config = dict(
    attn_scale=0.125,
    init_std_up=0.029,
    init_std_down=0.00324,
    schedule='wsd',
    doc_mask=False,
)
MLP neurons of a small language model. Each row is named by its layer, matrix (gate and up: input weights) and neuron, and shows model dimensions 80-335. Each number is 128 + 24 x the weight over its row's rms, rounded and kept within 0 to 255. Numbers have three digits each. A neuron's up and down rows have the sign that makes its largest values positive.
After each neuron's rows, "fires after" lists the tokens most often just before its 100 highest values on Wikipedia text that the model never trained on. A number after a token or word is its count.

L2.gate723:152124120128150164151126096145139139138140170198174156146097131139149134114150109110141147127133118111155097126121116113154170164152132135113139128124137132119119070061109133124125149133115142143114108117146101127149139144091100105157136097130109077113100157167120112100189105152140110108142105114105123125129120125113147097112157116140162079138110137154078111088134098098139104125111136086160080128131124127122100127171149143121132144147123124142143133153098164113135146120158128144143137132125092097123145112116158114130125120137163163148121119133133151124155131131099107157110147124086093168113130084128118185164147110121128118102128130132133094102137123147166137112138116135124128106099148118152113120147140160162116109153121138159094129120129104151139149153144132
L2.up723:118139145127128113143100116112149113119130098146074184151137090122086129144157144131151101080111097151156154157119138117168115092131159127113127124079149150126159134104100136129128123132130153124138160133153128103167139165123127159141131133104104101149083090096129113114113165145083118145119154134102154133182100113129100089145126112150100150142145154143111105150149133115136115131135163091155146166127137143134107130105158102107114101156109082103120139095112103157101165107135118116159130167123132068139113101117124117156148145122127106135154116105127160126102079142123142110105116168129146140128123096114144102147132089124176131124126176162111138111162065131132139143127161158114142157134126157059101078112161177114115107083080113130156103127099163139116138124134153
fires after: " Ro" 18, " Pro" 10, "che" 7, "ro" 6, "y" 6, " pro" 5

L2.gate1287:156147150107141141132119147097123114134085160133161132142115109143175074134127149171143144131131145120139124116133175148088143109093120120127156107092092080098167141124119125093127073166070130116123131150128101154137153142121165166124086144153130104154139136125147128134137095138124116112143125132119126108128149116099137108147080109162157117136145103143119132140120078103130142168173120100083125150154153117102131141109118098147127143139114143101136126155134119105105155086155136106099152152119129095132109086158128163138123100141131141113110119208146130142126141103132157174145124137165155140126123138134126107116123152116147135098122094096064155150117170106077100125120170144142105109121116154137104133117116126148167148145177061113164102144118090150139138119151121
L2.up1287:141120128159123167147105066105117128129142119104114176138110144171110156137101148101153161104098082157164105116124134098156115092146109164140123140174167170143127123107082107086123088145110159114131125090179101138109149133150140162131085122093162140093150129139145128125124144135142147138124112171112115118129121101099124107096123144108136154170109137148075114133116111118099143121133090113133103085123107149124162123113125135133111173141145100147114160177147167131128130160105136116129118096127129114151133103164127120136127114157092134111172137134133118138117145107117140169176162079147118171132133120098166095125129132131137132099149139124086131103118166151142107145130132136185102098138087146141099121145146107118130138117126112076144152113147097115190078053159152
fires after: "." 84, "\"." 7, ".\"" 6

L2.gate413:123109149144117130122114080093185118139136129109125117110097120121136132147168136153134179108124124171165151096120107110144151133108117115046150089152117110088122161130118124146124158177168130140095061128116089091142142132091159127121154110070192142075127164132134123179147121128147147159088109146129145131105124127123146124158091144128063114113153105133097087153124153102114135151110139116154086143125109137094103137123128140123115089133146119137121091093138139141124151092148103150138176173085112116160132133113123139126086073095141130120123148140113135138152133125109077117089087135115136098136107110121123155144104127166113142115125121164166154124089141106125135167103162091076087093165147157133126102152139111113107146129107114128089155154124147100108140093152142
L2.up413:161101161165169154138115086103134144165158125130134160105120091128100117052180145089108149110142116112137117120089118132134156147159089134145112138171157126106109160103119105158116148097112110175110119145155141153176146137135115107142126136095132132131123133119106168117154124125129117142080078125125148147135160102112099093108129110099131165159153095106117148128181163152142114106114128128076143116155145118107126150153155136136107089142147122146141097117171136136100135115117155143130127086111117123141087133114181120130118134148133137126188113144075147095134096088121143129106150115131140135117134116086146165155136124147155145118120099147131115116135186165120100128094085098099134059125138140114122132123117129085183118139110098076144103173122131133164144098151142
fires after: "B" 15, " B" 9, " f" 9, "eb" 9, "b" 6, " F" 4

L2.gate2124:143127122120158135123142106146136126103112115138132162133083080150134125141135136134078176130159101080109118122122124092102077138144152140115196116112129170099148129162144126159132116117185122079127102153134151120120177136071137183152131107114126181171123109132138112160139132100138119131128080079129138175141129118133084123144185115088100165112106113125072110128142190125170120133087105125134135133125111101128108127135143150128161136123137172137103128107129125112104156096125150107157154162123154090102135101115124188143163119101132089132112142150100149131145131126123124141168145164126108097127091138166105175099128099185119121143132157122125119122078110131076142118120125143145068169105142131119138133135098144137128142096123122153166144136173140117114148117140166
L2.up2124:120116074142116122186140118122130108152148111136125127169134111128156147087138117125101132131140132103143121071148114110109152102145146058157165127146109114151119069156138130108164080133114122089132135125160123089083128097094147097110162139101121133119089123099111139133067119118127128090118128120130103141122077106134122145109129158117106154171127117113151173113137110129111117141115100166129115157156136151122147108126092170126097106166150077100138127105183141144139126148108103151124103113146107135177037126117128098119149125124116118136128113142138144112125091164110130100129086115153157112148170099159129152170114133137143118148132087153139086148103131134115117143158096171150153134125129142108102107153119121153121127115143137102142133121121063131136145101126118
fires after: " B" 24, " F" 16, "B" 8, " Sch" 8, " Ph" 6

L2.gate1524:154119102144119159151114124120094113139104106103135124135145158125133143036183189168159064145100113120143103167081106090102115077129119130166157142145161098135097167112097095128141079151124134192130112086138158063126140150133092117131101113096132123126108110097138106113155140121107144120143130141138176113140154112167098096115139134115086100133130148117160094156132146172098143153122135158147166146108157119132141129143105150184144102087159102125135088121133120112107159145121100114151138145111110115174141136077152143133121128164108100143111134077140115148108123106163098130120140137132107132135085168091156159149122169133106133073124136162162156137128132110124146119157174116136117168150121148144124115114115117127134132130128101145161170131155128160134164110120128
L2.up1524:119107122143127141130080107145146118080142110141132131079124115152119150111154129104100128099114111114117104144115121178139158152121150129169097135121123126135125143123160145108119138159124146105095130108125128101108091111106105110139136100137094154120113127138134160107134139108104160133128150123100126149131174125158138114137161153122127074093133154162140077082137144139164133117103122126095166129111143102139118118132141126123124145138113090094151099127153114124130120178126147144148186174134157082118147143068158121135106102123118140096141130152121146104132116127157131086160129166152129146133129103152123164119115147130086153140152108158142140115140132133174131106127148102154138126073181161124167153166131143160145117153123128129194113114136119154121146156144114
fires after: " " 27, " (" 22, "-" 11, "=" 7, "\n" 5, " \"" 4

L2.gate2474:080136160064119107110179114142148149105110103136127165116115126170127120152135167122129131143116088152137151121134124133128119103199121124127149149132140180131094133099122136131133154128138129170163129131130128110099188110144127087149145123141101133154164131124104135114103115110164104112118100140132085157129091123146106146128156118124133105130145132169119165109126123177139122118138081158144118087108088116149131170099141167152117140132143119131099117145124099151094130155096191105136131204101105151144135114151106128106127123120132149152121147083134095153181118071099110123165141106142123156133093107187131162135144120100127083208102110155122137118133107151101126140126108100116140144151064108123074105133145112115116158144102113169137141154150126174116112156147144
L2.up2474:143108130132098129119142088149125154158141089138119146138112138105089120125115161143135156149147122154128130147150103143145129104112099125103096147156164139114160130125146138137084103135106175123144109151095104131124179164152141134177157164161125167112108106135146142147126096118154156111181114121173127104107112138089102080138142114095087128110095131100130131143112130162143157190101128165135130174118131172120102174132120152198100126131126139141117109141144107139105096159136127139106123111154133152154121127112136138106145135122104197144134093112119111135145144122127108125100138157153124168146119098154184121119100119142168109079112132094130172103160111149107110143136147119126143112159140117142124112152135134119110131121126080143105159123085107118127117179092098
fires after: "\n" 64, "-" 12

L2.gate1152:096164066124172118139112094145103149127113149150117149120110145062184091111115168157157131123136138107155158141135137124095119162128146107128136100128152147097159056123147128158115161130114129159116154060116156151067121072089118119135114135158123104149145106138116121182106142123143150141141115149129146113137087149146166129089087124133131124110124153142136159142147115146112150161152076117126090120112130088161136109151146112176122134147131117107124162140186132100103155116140143114130097175105150116138154126184039139140163052147117143122140126126132114143108114143133129126150121102165104155119139155115144087104156124111155127117070097103125127100114150176103105119114109173146139107119079110100135152111126151120124091105129087129156164114132121107088126099133129
L2.up1152:136096111147091112188152120123133133127132154137129075132173109140144099150088120100105145126111167127152129175098168159139112138131126107116134117134120107130122187126089154157105094114103146119106128109126087093155122099126106112146081093106081121122140136100151153123139129123146104112149167151120106119103145173121132107119180126110129105146101116101147113104135130105125135144144158138124140107156141141120159122115112125152158146170105127116102135099112132085102126118159118151156156133140171096139112142105140117140083119155149100133077136150168089138144145194127115140132106120173133130136153157170124132149126114096152144140170173148154144084115119138151150149114148129116121111132135124119107143141122121159140139154126133136125128129177133127118142167123140
fires after: "," 69, ":" 19, "." 12

L2.gate2054:123148143092170137164186124115122120100075177113165144113137115110122158103091181139123111131180139109124134136108094138149088126152097145103141120117158110150150136149107110120099141128090138154147084090106169085171093153101146172157134160131135143104104150110104105148092091118165129063122140100134144177126114126117158094136104135124138101103109150161119131139127123168120107131114179069134166105128128110145155142156107096129101130158079105125112133141145145141128150179094106139123098123142120160152127090093156164108137107150064137105150106126087122116140147122169086091084160150112132121089123161088165133129139108118100114124150138115157157103109090129127094079141100132131099157137136120090125196115123117149109128109111138129123135130139124136158133109104154
L2.up2054:144115152075151136128130115122160132075081134123135130108133113110134159093120114140141113108122109174117173141124092150159131141140139145144124123109154123148137136107124130119101146123141123127205129115150142103118117124122133138169134130187137155147125136108081114126108118136147122132127141100105174153154129092132196100088085149110161124155149132129124145113152080146104129148164146105120177153148150088139114116149180126139122103121089113147101180143111142125120150208074120109122121094120124165146113112110108158166096119142116153120101157160097098093129121116173081115129151143108149152114078121104128164119135153142119147115137126136165182098119130133141108095125122108103101123140115097120156103141138130143083135126160094102180121099158091139115136119121146
fires after: " (" 36, "." 21, "-" 10, "\n" 4, "is" 4

L2.gate1037:105121135061110136152139098137092113119072156111141157150151129111131162106159080120154113108124073131162125161143122143133105137152121137094131094117098135137147121081164109146090139130160137110121114117102100115165122131140087154122137086148161110082141149155124045127114119111099122142124125136156138114119096112154141108138171115093112134082136138186123135145115162128141136108111155080117158130101156110154131104051137124134123149140114146101155112089115128115135138128144124136102163112128090156138167121092134150112137136135158158154110118138135105134137117109131168101113124150192134130176124131093151115115105154145108102116132108113103108138127126077140177117122114113170116158116159154154146086097137182109142082128098122115133075140138155180117133164167146
L2.up1037:158116168146100130120096106125157140137140125138154164149136095118133133137151124141159125092155148125134130112157104090095084177127142127136133134074145146083113155119178162119151114130130137117107106143110130103120151110140116121122134123152122147116143145134152089131098144135120136156103156127139122102198118152125150138139164117120132131084106157119175163136118198098134128166162154120124171168116127160085128118065115142096125137113154110139145151068120111127110116129143117120142146116170153102113155149135148120067134160125166098121141149124109108125138138123164127137110125138138138139105139140139134153137113178121105119141126108152125135142090144111061151099124121129130121109128165117171135100134151113126138102119129132148151098181078132119088145138164180
fires after: "9" 13, "3" 11, "6" 10, " in" 9, "1" 8, "8" 7

L2.gate395:089174146133097094136097128157131147114118125143089098126124132172069163142104126136124128153130123123167137111114098108094092139136107160099119095148114106146148093116081137147145128176093100097132120125125134149110152110090127101144090133129116146180148121148081059124112116108112139113139152156127098152078092125160138142072165132149137112128093168108122144119140127114107135116134189065093096116095106139170133121143134153102127102078098133123123163138139161096145135091087111145107113144117107138145135163106122105114177099128148110079094131120132125130117148131139143107154120118140153164114158145132096134116122105138112112145157119112152150158103108144104102135201111148126148140110185079167107160150128101126125116125124120137132123101147111143094134145138143
L2.up395:104157107108122106139119139151117104093114135138084085118105146128141080157136073134115125136087126075121174112160077138148117121138154118070162148136130106141095058109098138156097107131122127116100147139115163157122150107069147133113136122114130124103137128102069117161117126153104126129124158096102114133123108140165190149087122146131147143138130118118168144123115122093102134130146167118121109141126074116143157143154150153114131150101165113181143109106147152135135136112108146150134131128105133152079130153189146097089102146152074137113115135156131101118109191101136161087127123133075114157144137162158109143132083127127147092192152133172130157142102101109107129157134090159130141137121179117114118134129125137125115107109135125115130152141129101133121108083139150
fires after: "," 48, " P" 7, " p" 4, " R" 4, " Baseball" 4

L2.gate2423:109126076100097090120115097113097138083147097097116140166098118156149143114131117110130129113150136131125116101134149128173132093159157148120097133116136126134125134131117117150111128130129147113116152140122155091104102108136110097117091099115118128144137149126093168129105103119114114126118087110101143100142122109143146104138135137178117115102117162167110164139102123102106140122170110182111117119126141137104129121159142144111146128129157143120127095141135149147126112120130114113121128133123125127144172140132138109091081131088110123107113119146177145103117114117141129109151159118135102133115118051083154152138123162092124120211155165134149096133113093138148121122147157113120128122089151117150119101097104134093140119114140140091115100134178159147085119137124126
L2.up2423:164113169126122104138119100066125109134155114154104118180095172134106117150144106154157129107122105149120104069125139144131092128162134093093126159163123153108147123126166117110157125123123122087147102117099116110125158111158131100120102098133115138110123118121163148118147101120172150138150124146142140164131129154087163180140112151130111099137129128144102142167092098076153148089114095129110141128104138138100148122143124120117123109134142162102100112115101121124141164125102141144116142102096128115144098111126112122130152117126172132127138172133106150206095100121137108125138104074113117136109122097136141128106118118138132162126128155177121109165167165172118138150121142102116149095100118137117144109165148119098087107125069124112150088105086177137127087146110099
fires after: "0" 49, "1" 24, "2" 14

L2.gate781:154186168079136137171130158133106136123130122109109141168122087172157069151164179130144083132124117115144129143086163046144103122171126121108149129154098140120137152151153132128127152148143170145121103141172096134159143119111132154147094141137122087125134144143107122143116154118123138131152150141113113110161114165172136148128129120126105183127180102066160136124102196108124120129174119088133148135136116116157102138108089127160147126121144124124156098064100111107169131138095142150148154136131140122116146130117143142130120111121115116139135109177169095119155143132162112151153129139137122129140133136114111092118098114110166150120085119116105181117106119115104116100111126139158160097109166128155115098120132108130119118148143159206122095181124144075136162140120168
L2.up781:103104140141080097117104134121153131120131128158120149138149121120099129084175125140101197117154098158135160125093074099142096086142106122115153183139134120169126141121137110108128112106124133160081116140103125172124145093149120158142116104168116142143120155134110138162120100147135160146138090092146114106169131130119133165119133124113146153124098119115112203102111175082137154177124123110129110154132103127156119122124097130126115134171163123117174161130128153147099111141118081164145125099141063121099149142131139115116143139060116105111129187121142144104146189155156088106138141172140145128143131125098143138079136111085137093127132130152151098136128133134108091169133151077160124150139092119081159133084101114147111143137121115129153110093072108122145127149134079
fires after: "\n" 23, "6" 14, "1" 12, "7" 9, " N" 7, "2" 6

L2.gate1119:095146131122145087109146132141136154144123137138123164097120117120139131094146145112119134141147084132128151117143096135122125111120129142076146156135120120147174113190147109083085140114126165115132130150093126138128103096146190139122096154113106139152094129048151130128112124107101127102102151118131136150129131099109111089127148117139147094139124115140137097074124158097120110139123115129154126093186126164140121094116126097139153111136149158099136150134107158090139135109189126148103111134136093149111106135180131084103079144163154136106139117131126108165134127125134096121094138139113099135151136134168100137124095126093130126110078093108146117104129155133090107210155078075141112124123126126090122136151140146129125091145115113109174146129132111150119145108100149
L2.up1119:102154164108166112119124151116109134124139169067104161115144155044104158153114124115082130090169132082129158147161101115090137130159150168110116113116136077133140122122135138064143144156143142126141106096142168121162080151119134104180123138130135145121172123138112128132155091115151126119123060046127139095096097144138108114093096138149180118123119119137111156113130127081082154143156170156123137151094109108148135174110141134110127126093095151147139132195128189153100109123150149130144116133126113136109129095104168106116141115105155121127110196118089116114122098133130135144127137105177096141151056164122109134098107134100148122115091152126107128144169116076126145142147142104145173155122154135103144130166109067146134135138104120137113161117096113119099106092141136
fires after: "." 17, "$" 10, " +" 9, "\n" 9, "D" 8, " d" 7

L2.gate1916:143136104117124109143129135128141127125148137121142121137144169131120161137118150155109132095122133140114131137140118110113171133142182124162170098085139110110133102148133127137154168122153114170146101110168122076118136126147102124080098110093124112142113106127144115112129107092107129143144133121164150165079114109135175139190191113161138100114138145134124132144108125129117149166065147146104132133168140116093170102158133126148130165073116158143155110131107145077131083131116128100148114120125083131126110134090123150104075175109071117109113130127098129173121150127120122066103122107174112142113081165112139120133136143155138138138092123128124177112164125091135152109125159108083070124121173098108161185148114108092158103147112121148149127140100147106121139136138100
L2.up1916:135157156124157074155119145146128135174120135145173138121134110132157179087107081136163147108113164115116146165122090106078145133137129130130151120143150060151142118121081162126145055124168176150131121147083148146103149131120165136088149154110106152107150146120134076118145135107134125186170101141137132100125140089089125168137144121131111163151116125152164168137122150146122134127090134112119120156103131105127116118125117132115153107134103123102100131151108126105120108128115062138134108150084117119119120151104117125114078159183121132155133109153094121136148134187172143100128115094132115136172120143150111163066165153129133126118106106130128121117146145115132135146131120132127124185111116134150125121123133157137115133146160144118138134165140122160140143145145107
fires after: "\n" 41, "5" 6, "4" 6, "2" 6, "1" 5, "6" 5

L2.gate1624:152125138133089086143134085133139178117151141120126093137145152136129097168161122085150089134117144155115101133135106144150126177091124087164146093119121129163082129098101108108104111139115135089144107117119138124118172107167084081167147175156095074127114159162163133135134124179086112146144093110124108123119115093161146118149119154128097118152122167090151150141127136181115157129124150126111192136105114122099115169163139143168138127146164126183127157141119146124121143112116122128142116146126090129092106119159131131143149115150116171116095146148130090137149093118150167137186138086143153142117161152139132167145142139090135138137097102136101113148143110132098128122078143123111097112110114131126095144142141116112144118179066073157119125147134126139106149112132125
L2.up1624:118090106154130120119139129135118147179117128054112120137117103147159075111125149139119136121153154129086140115113151145137135114105121130153101146125145168133124133121106128140139099189094121094118150132143111098148172094134085130112091161127171130157101086139136139120087097171115150094133158124091119117149129140113162152138129134136116118131127163118147146124099061153119124123080163079140164150176121099136111111101102126126113141154158112117108132145141178171130084134106160106142125079123141128128115104094137142097092078118134142117124151172150123134123155103121136167148132147128149152108178127173187118156107088125112117116109130112110092108125081127111090144132119154140089122176107066139138124147156092143145129139139122134160170125099111117127156125119122
fires after: "." 77, ")." 5, " |" 5, ":" 4, ".\"" 4

L2.gate491:128168127154136136112132127109173154083104083162183156078114079131157138135084052142066127132113116136128099156130141128127096135145134113096131109124118177102134105104099134084144095186128154110125145139104103125096126164112157127175127157109125104135172140116146163140143131140139100159121154129139145124111101151105137125130144140138143149150104128167077106115144151140113147155114127130124165118134116103130149148127158166115113145102123136124101109141155151118104155141110109133120097158127078077112104154155157126121172143134131128141094127133123080090107177158128101141117114138129112144084087148161112098118108149135140173090110127127116135118120148096151140124123120100130147165132132125116162136105187076161126134149163118125115107111136113221091127153090137
L2.up491:106132146092117117163182164142137168179122090122135143114142129121115132147122059137106095156129095151161116113118120131151106153130138090124181152157142119114113163096130122141115092090131137128112146103149126162143129175131175206136111139128090153146122143142138114113146148088112175143080135142145108119146143120131124150155108147123159120128073170166088072148148124108096112109187119137129133128137123104144121128089154176094090140078084148150156106148108130154134190134121144146138151127123154101111091154171172161108156177150114164141139140153175146122145132100132158123130115131112159130135137141095157179089122137113176148157136122141140125110077067121136144110136138104138171109109092133180129143122158132142153096137137150148074126107144113106118119131158161
fires after: " P" 17, "p" 11, "P" 9, " p" 6, " W" 5, " c" 5

L2.gate1142:098104127116125133158112139142101119138097156074169130148139128119143140098141103145089122126125138139104141118118094140174126128114143113150111121105112093148132153111126092100122130149187100148107110156133119082098104142154102117076119097155135141166112104145138156126111138133130102111130132164133167089128098141108119130144144130145147086136117134127066160119106120140116126124127114131069140144112133118143167126133143145148103123157106117137126099138152148125147070166138142091103151144103148151115143119077147093111109098074098136121147141090135113132083112109084121116107123142105158134082117115122111106140138137137105181101121119132088140131113090141112143147143087088120106132146127089141091128093135131109114147108153122143104127119166138126079110136144119
L2.up1142:140128150108143122157102124140104104125108118139147110158158136135155106142187113101104126131121094134137129105130124108134101161111129148096124129113117080124090121155163143155142107115170106121151149134135132109144182141105181161143161076143163133109092148101160129136142137141098133116127125095099132104123130123092115108112111142146141126140122135138102187132116132127135093116184094144125110108153113125150168125138096137120121080181145135113126149126175149105151133132154133163118146174103112153130107075112122108118134089131086162124101080117142146144128129096108115125122145131123098164156128167115124189107146100143131147102126138096110110091152125105125125147137105129081110118141125085151123121140116217103061107153124139133122155158120118133098132149135134
fires after: "1" 19, " S" 11, "9" 9, "s" 8, " s" 5

L2.gate1365:183131126113114127117103101112129166141145114087098117159123102154168150170100144141103135134139148143153156115094142130156156120168153129148102104098114069139078138130098124116127135126175112109113125105125143116089135116140124144095152140106095135128145112124141186134141096119162135133159160136081124108140091095114131130133185126123122117085098142163127118136122125115121118124127123156149104139106162130136113069157114175107105108122120155122118155078141154168098133140125149113127146131138119115161103099109111115124112137087098092137083078148162132103101107127132126092134119145128172099185156109140117167149122118097188110123103129100100119134087122156126166110141149164116152133121123166113104141142102160119126150138166135148173131158074134200109149135122112
L2.up1365:192147093188148152111110118097142097143104155152123127118132135186142127109145148150126140114094123132129125140102113115141136101173122126139114155113097164124083132116111151083133140129117126121149135089135132127124133096099145124146092105130149142156106094118155143169140126078092172153136139120135156143112107164133084146134144081119116175088144110162127149158140102129134140130176128141131089154189133107170117121140108141128142142138113116128126156119159151100119120164099113136152113134088127124154104090156145122095149118106109135142115141165090081151140157091094158134145091127122130121163154112118103147115143096113107138111099150161131121132175134162098133114123156151064122109140119164124150102133124094136127073137126097138156084123098178129111110102110141
fires after: "1" 30, " /" 19, "2" 13, "7" 8, "0" 7, "6" 5

L2.gate1767:089102168129085135131105150141111154113109127121073131130118124132123149126110136137142092113166099159135139138126138113168120096118102126113120150075141100137128149104111087139149124115134175095137149127128133103070150118159111169142170171124131081096105136121128138084132126117095125115121092142127116147108111079132145142126088111094124116131123104101135135140148128142147094122131137121188102147142119131135105162098134107148091137126138116091125149130139137104122112149152135144146133134135087123137133154189073152121139122134139184128131118164125110143105112163123149120145117177135158141170112167131114137144152099118139094102120127096075097105138106120083095122148148133099119095099095154128102150125116139168160103141103114119175088146140121145151116154163070
L2.up1767:099140139133150103146135159101109143175117142178091086105118120137132117112156166131140153170126113170118142097109124157142093095053095139147148155130111110113180127109138111144135119142119121134094130165097159119097085148141114157106176140073138120106106159128147128119143146116113130106087130119124104138141129168147103110098132105145131141110115094163118127095146145094105125137149121099137145128113147129088119135156123157109104206103133111052136102138085157067144110064152143165152131118121121155127145162087116093134108096081095125126125134122131107137085164140137165134148175141099135140155111152103081124128116089121157136163115140112130139172168136109159140138133139142142110126110133108161148139090111110159118113148101088079110149114154165172116113140137165
fires after: "0" 33, "5" 21, " R" 9, " Pro" 7, " An" 5

L2.gate1225:155057106119174160115140081181112101104074156120156150127151121145127068130167147160132129175118160103106111107089108142136123126136159110096170137094147143144139101112118124105149126175142125102117148131124120131114131096117126137127131144128129162129100132167108117165132144125159075147122083168128137180146113102122141111124151137119121125130146165139129135124119150145124125126087126123117103145157141138108128125138149170152157126142121172132152100096126138128128131135121141127095135145123144128111117115132076101125149108144137145149162161125117110128147150072100115117063050106132094142139156144128118115104141128149094119125138108191130125118104143115113127142135120131122111147132133119160130091124133167141141128068116088122105156146161108140113093131151081
L2.up1225:132119123120146089162137129155130144139144153123145123121151132120177120164147114116130104123133123151145144118144129106127127163140130143166099080163068134066127146126139105129116094121129134100126133103152102143104138120103133106132146181141104109073101121163110164118126147096153156088116107043073123120104138135115106115141142172113104132099133138116124061146186115138110119124106131171125173143116171108216120110133152128125135153136135116150141104138092127127112140146097091165124138144119148174151128162122121100111153139090102098147154137104160124165127142125180128154100135144104104135140130130066146124100104118085067161112122092114153159121149093108098120122111127095128158121139128128087089136176177112156128148074148153155090122129135117138137095163141127
fires after: "\n" 65, "-" 9, " ob" 4, "9" 4

L2.gate1956:166119131120127111150088176159069129098115110127101137142100124130126118142129182151166123137116111164123097136118096100162141126124118143131120134181085114132148112167119070126068110143156104136134111140141118133151156127165143122105118151149149120093104121187112113130089122114157108082155102139164136114124123140113155141119125153155123120122117120139162127118124119099099118137137062117109159140125127137119143113090116120103154119076153119127077117109120159093115129117107162135173093141119112142094128126120103114120124139101145102134122126147151166130144139122117199151108143133094110166138127134110049093076156176112166147124140108138122111150146149171095106175126136145157127111184171139135127123132137091138114062120099126108153164129082097110135151160141156
L2.up1956:105103168107128115141121145182118125143160108156150154159141114125109156131094116130097114086088125090109142122172144152113098129132094111163153089102163119140160128178094118117097114128137109151117090097122105086109141152098143121137149122145144157177135088178100144117104124095100126096123116121106133115128093149108125120105092170136120137111091138163136130154133131111096155104171131168089119143149133161049128124152091097155130092113130112166127154097097162105180110137097118135128098142116125135161097154150120152091138127123143091108075111140168123117124145084161077191128158130131137124116134126141089125127126109093164106129123114159118120136124125156161131117140147166157098141152132098097133159109158141139084175162124119186123144133135119172088123128074149
fires after: "\n" 62, " |" 32

L2.gate891:090121110153102124146103104156106146094134137151150120148135117113129134139096199110106130138154130094101099136147131078136118091090134163118119151157114188149129128125092093096132136128104117126126132133115111080137124120116127083120143137117108095151142118118110109100161090148155093120129175126137139120121101106133125115079127131130144093098180162070113172105111118145190129148067115124109111125112156108131123142150140102145124175141147139119093128094105121117147116132178128118111158128084134097114128102135087133145129160135128126097134141144162092130097086119107164158117141118097141135097145122125115096137125076139106116121109118142147113163127114128131124086114106091151129090147143146107131148110172144147172109136104139101154152086131116133154174143176126
L2.up891:110147107143140146141150105156170122068160172097129142125141078113122093136142152102117108131134139135120148142126160147129118097136161090134108144129127112106120142127116065097136102154114098119101084108118119114155115138175139119130148175144119131128159137141128107148102127159189095092093141139127130131065129144106115157106178148127174149130145124189132120113144148147159146135125131129097147146115125131159121143097152127123128136156152123144144136137103144121145123142126131144108127129050104097120122093153125081134127132173106126121089151156152092150116144092084137196087136125105135130108135159149153122147105116122099096111179100136128086159163111118112131142104104143091155121164103157148154082100120131103149128094126151150171121125130144102105082122144155
fires after: "\n" 52, " list" 4, "F" 4

L2.gate601:118185150119171108154099134113131122102189146104120114085127091087103119102127140123093167141122111127146105106139131092115134096139122118133172116070181157130122122105129136189115146106132154108079114131154167119148173118148098118133111108158116134137099112148142114130141144146102177150112135126107156111115105129125143169100102151110121089105065107155129125140110142135119136117117071109112171125114132138116149153090107141157134129161135117132160122101102119108148158165139109146139130103122118140164137146115150164118145089113131120084085114115149120106125122104155142135095147117132136117082144184105103176145106109131119143125135145126095103152137090094169081153117125127131087093159140108140123127153077118161128145126141131163162140141123094138157115125112139
L2.up601:126153134135136132153121118125078108133154125112112132117113089148088122136125145107094175116115117142130165151120115117124133076159132096117122129131116129105121160118135127163115145139124148149095126102137155097086164132132136126167133107152136160122114126141114168102115138153125133115119162118140157166148118115111146131130077139107150086093094105149116114137124117152134121135125097152136155127137100127138103146136099123166139121180132144146120114090094135078109137158125109143128151104103126153168101154118134152115100084103179111147105107119176130102101118109101109148111160105125176129101088157095133139121125104108122148102135170137098092130179112135133111122049124126111102093141104114108147171143119132126131170137151146112122119138084085148148129110144128
fires after: "\n" 100

L2.gate21:146132148140138121138123188110115119130145085126111159115108138138135112094120142155119129153074062202094069131132142118146120120119118114129125139102163167134125113123129135117144153172170093136080139111134145121104094141143099096133141135135148129116144136151107121141142123094106124128106118102103132126136156135127149158154096157127113141158095111105110174123124146141118142123121116147097106133126132142142101152140119109151096159094120139127113076096142121092105129124141131118124134138142084131149145110145127144129150103086146123141128118132117123119139112157087110124173153119123085097146113102128109146113158132121149096104103110134150132121134116105162098134106146113135109127122108118120148129131127150153103178166112175129143121171118145142164154082099099
L2.up21:153121129098093106129110110113131155146136141131126150131117105142137102136133088132126085171085135107156113168111153088127135135141134136132133112104134145104173129144108083103106126126136124133105074139103136108109176132170148144068186135142121108125160121172157105138137132128125124173115167146129122138118081114111082112174143127145168118124134109117167112105100151161109130186130146169096153122111128149132143143140155142137118122127131115183161138076110154127133145101067173136113143122071127103124133108105132159142131123129081136131091121152092160172125113132131127185102127149119136137108120132106147119088153084142110132170122161142104076107137147145105160126137138126116091124159133098129135134113122121161133074127143122137107116129114116164120139143139137
fires after: "\n" 67

L2.gate1338:130123154120124108130123139140086162142125131128106103139142140161125126142144119152155127133107106133109144113131174126144103108162152111120099115158145163181118100115141174080133167114141191088164127130120125110155157155121167149086110183144169109109118115117085130109138128121094139112120157152154149138111112163110113151113142118130166117110125137123143125141161121218104129131153144131136108156088155160129147145155105139158106161107186152136144090112142142162161124149099099112135124140116110112125148109165153105070152135125127097139146117147123117134123106127114137070134125131073117161175129116133137149147094084100136114103082150128112178127114171105166161103151134114117146149132090122116114138128137098166143147138118110136158134132106075093133132148121151
L2.up1338:103144134133134113158096140105122141119141121111144144143090129121136139141130116111180129176115138127158098103121118109149098125150088116156140137128141109148136141121152140092145147117172103103120174102122114143158093119143155118099110123164194168091109125061124130168105100084116162116144127152082139115100147107122159124175129108132150147092161099123108153134144139126103142148144144139150089129103131134155152088131106120138095164117142131112178132132135136083157139097107176110126121149105134118079117142140166111071133110125123103124136145119131100112090096164123172097123129081107099129186125160131061172155119116092098147135052112155142122105102122121165154095098167109108148172104125126130055120146142127141138168149154114128148116135076117130106155138108136
fires after: "0" 26, "3" 16, "." 13, "2" 7, "7" 5, " R" 5